Weights of a small GPT-style language model, trained from scratch on English Wikipedia.
Size: width 448, 7 heads of 64, MLP 1792 quick GELU.
MLP neurons of a small language model. Each row is named by its layer, matrix (up: input weights) and neuron, and shows model dimensions 192-287. Each number is 50 + 10 x the weight over its row's rms, rounded and kept within 0 to 99.
Before each neuron's rows, "fires in" lists the words (lower case) most often at its 100 highest values on Wikipedia text that the model never trained on.

fires in: "video", "team", "tour", "song", "committee"
L3.up781:38 41 42 60 71 42 63 57 49 54 49 52 47 52 63 47 42 57 38 49 43 25 23 35 63 63 32 40 61 58 70 67 61 45 43 63 62 56 45 60 27 41 55 45 58 56 46 63 61 57 58 50 32 45 51 48 47 52 48 44 52 40 48 41 70 57 54 55 45 59 51 52 55 49 47 36 43 52 48 64 45 48 43 60 61 44 14 53 48 76 47 55 46 59 40 57

fires in: "band", "company", "group", "club", "way"
L3.up194:57 41 46 59 39 54 52 70 51 64 53 46 47 61 57 45 38 45 43 28 45 65 61 33 67 58 44 46 38 40 67 50 37 43 50 41 61 48 50 45 46 38 45 45 41 49 47 51 49 53 23 40 49 49 33 46 47 64 56 55 37 49 53 56 54 60 55 53 52 45 42 53 61 55 52 45 40 48 63 49 50 53 48 46 34 55 31 60 41 59 42 63 47 40 41 68

fires in: "2008", "2005", "2009", "2002", "2000", "2004"
L3.up170:51 48 50 36 47 73 38 48 38 36 57 54 53 45 49 45 57 57 48 52 49 54 37 45 48 77 68 48 60 47 49 44 57 51 52 44 38 40 55 45 63 40 46 48 37 62 62 44 48 53 45 48 45 58 36 48 41 46 50 57 57 30 36 64 48 52 45 34 35 51 66 39 47 40 45 53 38 55 55 71 33 65 70 58 43 40 60 60 40 52 55 64 42 55 49 47

fires in: "teams", "students", "team", "000", "00", "players"
L3.up1317:43 52 58 41 59 44 57 46 43 54 52 45 51 25 49 42 51 54 64 45 42 61 36 41 62 48 39 30 31 44 41 69 51 56 49 55 60 50 48 50 49 33 55 61 44 57 32 48 68 50 50 62 35 46 50 60 63 26 55 55 65 39 37 30 60 62 66 61 50 49 70 58 49 59 34 32 60 61 50 55 57 67 48 48 42 50 52 34 46 82 45 37 61 44 60 64

fires in: "released", "began", "debut", "started"
L3.up1385:59 38 59 46 48 47 20 49 36 76 64 48 35 33 43 43 54 46 41 52 50 47 66 49 48 52 58 59 62 38 67 50 43 54 47 63 30 46 50 47 43 56 68 36 33 57 65 55 53 43 46 50 50 39 63 57 49 46 53 54 48 48 63 47 58 40 57 43 61 53 37 60 49 65 53 35 46 63 32 49 52 62 52 43 46 55 57 45 54 46 44 52 56 46 52 50

fires in: "former", "current", "new", "original", "present"
L3.up1746:63 32 36 42 49 53 35 34 74 46 43 41 48 48 45 37 51 47 56 48 42 51 51 64 48 60 60 38 56 28 47 41 62 38 68 51 29 37 45 43 48 65 62 50 42 44 66 41 60 31 47 55 42 41 40 66 43 47 46 56 50 62 56 55 36 35 52 71 43 46 39 40 45 46 59 46 59 57 65 51 49 43 46 39 58 41 50 57 46 71 57 44 62 41 57 53

fires in: "william", "children", "young", "catholic", "female"
L3.up1013:40 48 52 44 76 52 38 42 45 53 47 66 62 50 53 47 42 32 58 48 47 65 45 40 48 44 56 50 52 62 47 56 46 51 57 73 51 62 50 56 50 59 49 51 37 42 74 56 47 60 24 47 51 46 45 46 64 58 55 36 45 55 56 36 51 34 50 71 35 54 57 50 43 60 55 54 51 44 46 42 32 57 46 58 37 48 44 51 51 49 51 57 40 44 47 59

fires in: "year", "style", "street", "genre", "arts"
L3.up1025:49 49 38 28 46 47 46 39 46 53 49 46 33 47 67 51 46 44 50 46 46 42 58 50 56 44 49 57 41 50 54 57 48 53 57 39 42 25 47 49 57 47 41 41 38 56 36 53 51 46 37 51 46 60 57 60 48 52 40 58 59 62 73 73 41 53 53 39 45 46 46 59 44 54 47 40 49 47 46 56 43 42 35 56 50 65 62 51 67 56 50 56 70 55 56 43

fires in: "zaz", "kor", "aze", "khurasan", "b61", "ireland"
L4.up901:59 45 72 49 57 50 55 45 55 25 60 58 49 54 61 59 33 41 56 54 68 61 50 47 60 63 60 48 40 51 43 40 51 49 52 53 47 61 37 36 32 50 60 54 65 43 80 41 62 58 37 45 44 59 65 50 61 54 42 62 77 38 52 50 44 61 53 64 49 41 50 42 52 42 37 58 48 28 67 46 65 43 49 49 51 51 35 43 45 47 50 44 50 50 47 51